config.toml
n_layer = 11
d_model = 768
n_head = 8
n_kv_head = 8
head_dim = 96
d_mlp = 3072
vocab_size = 8192
activation = "squared_relu"
norm = "layernorm"
norm_place = "pre"
norm_eps = 1e-05
positions = "rope"
rope_base = 10000.0
rope_fraction = 0.5
qk_norm = true
attn_scale = 0.103
bias = "none"
tie_embeddings = false
parallel_block = false
init = "normal"
init_std_qkv = 0.0259
init_std_o = 0.00552
init_std_up = 0.0259
init_std_down = 0.00552
optimizer = "muon"
lr = 0.00937
beta1 = 0.9
weight_decay = 0.021
lr_head = 0.00581
grad_clip = 1.0
warmup_steps = 26
schedule = "wsd"
decay_fraction = 0.929
decay_shape = "linear"
final_lr_fraction = 0.0
batch_tokens = 65536
seq_len = 512
doc_mask = true
train_tokens = 902600000
steps = 13773
dataset = "wikipedia_en"
MLP neurons of a small language model. Each row is named by its layer, matrix (up: input weights) and neuron, and shows model dimensions 48-239. Each number is 128 + 24 x the weight over its row's rms, rounded and kept within 0 to 255. Numbers have three digits each.
Before each neuron's rows, "fires after" lists the tokens most often just before its 100 highest values on Wikipedia text that the model never trained on; "fires on" lists the tokens most often at its 100 highest values on Wikipedia text that the model never trained on.

fires after: "\n", " distinct", "G"
fires on: "\n", "ive", " Ac", "s"
L2.up2740:133115150127141149156102087130134110121113105123173127151105136122100125112137113127126143127132120162126124089113085117150128138145132122155107106086128158133141091092156146170104136104121156184146122114095098142124098131129090108113152129085120143121140140149136179101142118127126094147114152149090126149150092129138127130143181145131090152108106168168122091144130116139115120118091149169151110145102105094133102125162107103127109102166167171123148142121140158113120124122119145152118143086089104120129154099134118119152131148075128116183137120153154159115097075092155114132

fires after: "."
fires on: "\n"
L2.up208:122134148106170141121094141133117150151118125068154147108116104141139113136132121106132128152140098097167111120135148121184088113138080176115139134151145157174097128120189131140025128115143134129110100108150109126127110102148142128133119146051105118123122128154134144140110120156136118142152101179128137092111165120098121118138115119125127117128136138152162139109160143121152140098152134113152101100141157088167136132103122100144134140121154155135114127104133151097152110130144120126147119130091117109141120148131154124137112170161106144107149125144170158127121134099153146089

fires after: "\n", " N", " |"
fires on: "===", " E", "==", "E", "in"
L2.up2406:150114112133141141127160094120131098137078162151110147120111122128144125119153110113123135179153123117127153093131174140094120139137132114160123103143133135102147118125159141116104086118137112091077135147149127164128168115103138110132079092157109162101132157132117129151125131134128105104120094111169115100121149182137115138145115146134096166070115121141131093115115139141129099139151152115153135124108138153133109130120095126129161132117142101118149149106122151097094117117089112114138119156104090099136129113079122089168128159152115129148051125174105086124127128134155119114

fires after: "1", "0", "9", "8", "6", "5"
fires on: "2", "3", "4", "6", "5", "7"
L2.up1276:140152111117149146093132097114166174141166130151171149132098083064154155098135123137142141147105143115136090143103126094130134109131118131125151103190136157134137104149153105093116129128134151066189131119063095129129169107150169145147111148086113104112135132172120123120158141120137152139115131159145142121147110097108121120122166108126111140125095126144131110160157106114102154128104116148102107100153124142102130126160099103110130086154165111136142075148126117120145087099132105139135136132100124146129151106144142127148136062132122129105111103124127130101148134120147125129

fires after: " A", " S", " R", "M", " G"
fires on: ".", "iller", "age"
L2.up1030:094140144126101147125132146131138101109132122097116128117147119138179149097108103101116147109139149127144172132116142109083131139108146163127099127171153137121137102090164143075124139120161113136190112104136140149138116142105102172134132094130143099122144141103098166121118122107146097144137142083154125161097093117091106120115161142143107108135117111124096133130121149128121162150119103196102124114121110118129107118098087090136132124131139120143109127147153149127147140152129175131148096170123129121103150113113108113125128103123146111124112123129130170093103114154119149125

fires after: "1", "2", "3", "4"
fires on: ";", " –", ".", " /", "nd", "'"
L2.up1112:133121190112092181145167130154162081110131105159107171154174122104119115107111146145135161151139104137122081144128131175084177118202166146099123113170106130114162123116093115153154127112113152102166154118115139137145173124101122152113134113135115135152146177086100164117100136135107161116104122145121103134145153140107148116106089122137109132122109121120150117113099149130108139115090128143166136113125135121131117120121131136127106079162122105085152131143161126131131117112115152091153134091135101139108182133107133135096164073126128088114159097121098121114125084095147124175

fires after: "0", "1", "2", "6", "8", "9"
fires on: ")", "'", "–", "0", "5", ";"
L2.up1952:149125134094123158122144118126082092106107130130129110145148140101144121142102112118147102131121142147101166134127136122073098136112166111097142215145166112109120125111128163164119128131156090168076110109155138143171102128150151108134135126091105089130124120139130079148153166128173135160122121106098128135169134124179153103136143132143131100117125170171127160135136149144094126138167150133113132113131113159107079116156096104121131176125133091144147123137098131101128096136150123120171106104128123148106096118081110058131124152153171140166142152128129067128091125123157169152

fires after: "1", ".", "2"
fires on: "0", "1"
L2.up1757:128065106096081140147124167159131129126125160186118102088139080160133101077135110116103148130120078159120102129130079132132144121121165109118120171118154143124108100165104160108136168116165147103133116110147112116082139150096166120107144096115110098131140134110175066146123119142125132132086181133128127136081144124105104108162149129108149155131114105119113136096064135104109102122186159108154137129106147145107117108119166123155106085156104118132109126140149157134130128121108149113144142124132150079147160106120144139158122100122102142134116136130144145123107122117149137112

fires after: ":", "°", "′", " |", "6", "9"
fires on: ".", "5", "4", "3", " Episode", "2"
L2.up516:088115171178149147138134106113125147129119130122134167144141146107126151090154153142142120146158098108103191132089140107115112131133127113110151125131119142106097082112151129096136171125133211058090126142165108120115142132128125179127132098132104074132109148098121113133118101112155122132155126134150165134150121101113123112140104100132137117099123137142169153115129127144146100120112176131153181114127174124152167138131135190109125129074124129111141112128159133093098137102121084132092138154110103167128143156120113145081129124114124122150119115107119145122125055117164142120

fires after: "2", ":", "3", "–", "4", "1"
fires on: "th", "2", "nd", "1", " games", "rd"
L2.up1872:152135096166104141121126161146141123103151115163104112107174126105132090120116090156127141150125124140141124126128146171159142109103166119071161154133157128147152156091153127109121141135109179160170127165143113184118121086155112127096178073117154100162134145122108113096127123144161129137163110132132118156055107168097158122105179113093130110139141101129134128117140106163141100113143111132139146160108140158162127102151127174149136114100104142158103155136140140145155153099159146129107109139144168131135096107153113148088152099093116154116130150110156114107092096135144162133

fires after: "\n", " Ge", "–", " R"
fires on: "|", "e", ":", "present", " for", "&"
L2.up840:125092106128095164127119183143122102122116112122114119151115149116133147145105151168100133136086123150159130124127156122161142125138110152161134140114125107171137091114144111090155130130144089144097091167125126128137124109147143121134129146130168140110099120155073116125127139106096141116117152188131105112124112121121125141091125106119145133131164137123115078114124120153161116146120118095094138111147088082133159157124095110118169100122131114150123142085109163111132111126142138124135106129101162135084166115102141104082157130112078154143100175110132131145135183137173175150

fires after: "'", "1", "6", "3", "9", "5"
fires on: ",", "s", " May", " December"
L2.up2306:144067179128169110145138105133152149138111105125122079113116130115150117163124113121128109099134111123154123130106106073133136162093101102114120149104104138138123097146166084148143154098159140132131130129131122144109146144136114150100113157089145126118131165123155124151100146113150166141153120096139116139143158134141129134136109148136116149112101125166125145084096121096168134095124164126115109138145111142111073113095101154161136168150150092131116057118163104110099145148055120115127110139117153130093132172110137137131082128117116120111146096109127105113099098106136165151

fires after: ".", ".\"", "\"."
fires on: "\n"
L2.up148:131126105113124126135122116117124118156134125114114172110121148125131172141126097116132107105110102141099107095144105164160149117170143129134154137133146176099144150138134099142113137148119159135104046124095134086150107098120114130132120136057157139135111103140148159106124136158140152154147100142128176104089112136097136158170124119148138148130136144153139126155135192159068128142174111099115121120122136140147145135110175124170151117165152123154099135116132139119116180104104131114140147135107171132128111115129120127166110168097156115119133106155151127101131158120126149176

fires after: "2", "1", "3", "7", "6"
fires on: "st", "nd", " April", " January", "rd"
L2.up2783:177125140100120147132146136140126132103103084158165145152152127055112112100142094118133110125131096150133118155114128111118141152144131118109091163110169132147145140107161108100113142129122170074096133120157109114115110155070169146089174125113148078174130116047126116121183162109148134092105089129115121096118112161140134153168145141112148147179151102163103129113125103112153136130130155127140170107138150159095168123110165108180104124139077079108172084135156150103096098124125137151159123126124133111127191124115110132125075150118111143106135079140111131103141128154131109159

fires after: "\n"
fires on: "=", "===", "==", "====", " new"
L2.up253:124111107107082143130162121108072130121149112124123151130129107144115118136118092137137142154116125148129092081170126154068106146151114131123135118090138091126100101161130121167075135104143150136096142108115102157156142148117104109153110142138114116117097115172124126117099118170154103117113127138164146099146107110108182145147154149163086136119110127114139109157132150159085091130117144103082126113123134115137121110114167129096148149112146143104155166090155141174097121152110081136136134117153141121102106111112152117160123102145087130138080130130157138137117150099114092158

fires after: " ", "P", " p", "′"
fires on: "1", "2", "lay", "ol", "ation", "ä"
L2.up798:135105143063126142115115128156105115127155101114156096166154098135156141107137127092119084107110147125170148156122117123124145078126154137093151156083104162156114130115128152118121078119124139091123111134117107123108117138139129104129139166146080130111117119128180160100117179110124134137132170166108102159142146087139164126160126123156144107121126140082132138131121104126108136102102139102150118127129138154093146111124150166159177137104136143162064104146109153099138097128106155164145146111131127099167130130085134154150127120159138108120098058124140162149111089150105119151

fires after: " G", " A", " S", " R", " C", "3"
fires on: ".", "O", "/", "I", "P", "A"
L2.up326:150095134132123137153163145155171146145113118101086115155143141110113112090102129178132093098139155134139118103099122137130072124109172152133082121158127118084109129108158107132151173075130140151167133108098189138123097106091161111139120153120101159150145126119130165143118128108138112076107114157145135117120119175078141147124154106087151174127176148113111124105136133150131139146122087146106127117133160095150151115147120075155152137128067121102119121119167147127142187136089117142134145172098118114099107126087132107112106159108090118115153097112130138168134164124182101152

fires after: "9", "8", "1", "5"
fires on: "0", "1", "a", "o"
L2.up2657:143121121124145155135155093124152157164106117164100144113118134150162141161126151095141146112092134133093085170113185050129132128104134158137131143157129126087124130114121128131116126113128115117140173108210101128129117134157166094108117108131148121132121131157135137173137131094124108168153112178150128152137135113114107108130097126123135130112151154131111187130120167154083145124109175091114127165121099154173127132156124127112137075146087110093124116168106116110156129117103129123111168143171123111108162106136127125137136127127143084143119117128131129110117155092125139128

fires after: "\n", ")"
fires on: "-", "\n", "phe", "te", " |"
L2.up2338:081127112131102123160141116143123097140165121094118134167109126123131103112127143141131148091107162149154126115129109140116126147128112127092143151156144187145131137099126100129060162108142083149113118146107129118133109126175185140123155121099133112115058082150118139127176143180118110114152168106138149128151140119107131133155105099123098166135131105136110134138148136129129156132128120118164109115113121179116128134175138124130145135130160157106152129096139072127115129132122130124117153151150178125102075132133093100128143107128089146095133124138059121083109118103136138101

fires after: ",", "6", "3", "1", "5"
fires on: ",", "2", "3", "8"
L2.up1891:124130097124168141095091099122145127107105125138123125150108130091136095124095124146128104129147148201133100156078116106125152149117148155137159128130107135120118120111126074185114169110125123088134161142145132165098153139167158131105087146094108126121130132097163084113157136133111140146110124111129158143134159156173149121093181089148112141094107126155130132115097145132180136118098141123124133128110136133096115114150101118138109138171132120124091139135157141170112088122128132117121112138102136126139152130150167153157125143152113104145156135132149093124101126146135136096

fires after: "\n", "|", "|---|", " A", "T"
fires on: "---|---|---|---|", "==", "|---|---|", "|---|", "|---|---|---|", "li"
L2.up522:155143141088155104122115136110128125115079128166105125106110133103130138129121120096113138109138123113141142120119166104104120136102138140129121123121117149104151117132102115050034131148146164123149172098086082177147106126121148121121140127113131087143185147147148165131164149118104109139124079160127107126140166148140135107133057168137134141141131169118157113106158131112106133118153069157168133127110069096143125130089126107119132141198147150109139125177167120122099091122155131104142152117142147137145146124106175120148126148144123100112155127100103115147089144141145147141

fires after: "\n", " La"
fires on: "\n"
L2.up2514:130150143105135162103168150142108132173128116130075069105099163100152114106153129132158115107120165117135135091152082129110117121184087142045120168115130143097136130141141087155132102141125162115140125133121153093159129108133157137142165137130147107131120088138128107120105102085163155103098164153143125141102104131120171145139136108132131161120095127127107096163146146126091159172122132119124143104133144128133123130097106148092170128131135066118136088082119167090155140127112147133102110134117170087101147093096122158081158107132133131146123118162088141112163152122104131119

fires after: "\n"
fires on: "==", "\n", "F", "===", " Fu"
L2.up1383:157117105103121116129155116121126112135121128098113126121125139147076130136166138162108111125101111122111164131131156108152103103146150097094142145072149128137082161127096147149067134135099116149149170120121153183091121144155095132108131120133127150145138140149111131114172119123136143116157125128156156121151118150110118110112093116131101155118196110093175095119166111136126141112147129136088156119133121119062112134118099108082141158122096134084174138087109150114100120083123115111170131127128095120118130152144129118151116121167128129125102156109136130124124104110102115091

fires after: " ", "\n", " ("
fires on: ".", "'", "\"", "\n"
L2.up2946:141101108074084119156117135118130106116143144124114142135071122130158106140135136135082119125095170154094116123133108141109142118122125114129145124135180106134142109091163134109105081105119090086095158089156119083128125142107116135170115117147105111174139172171123154142152094092131165128124096118117155078156158160105112058103096105134123107094135115165150162124134161066108174101131110114141104150139142146145135137134099132123149131103132126108132138104127139125129151121138132215129122166073145133130138139109157147101122123080130098129159081117111161092142127117113096153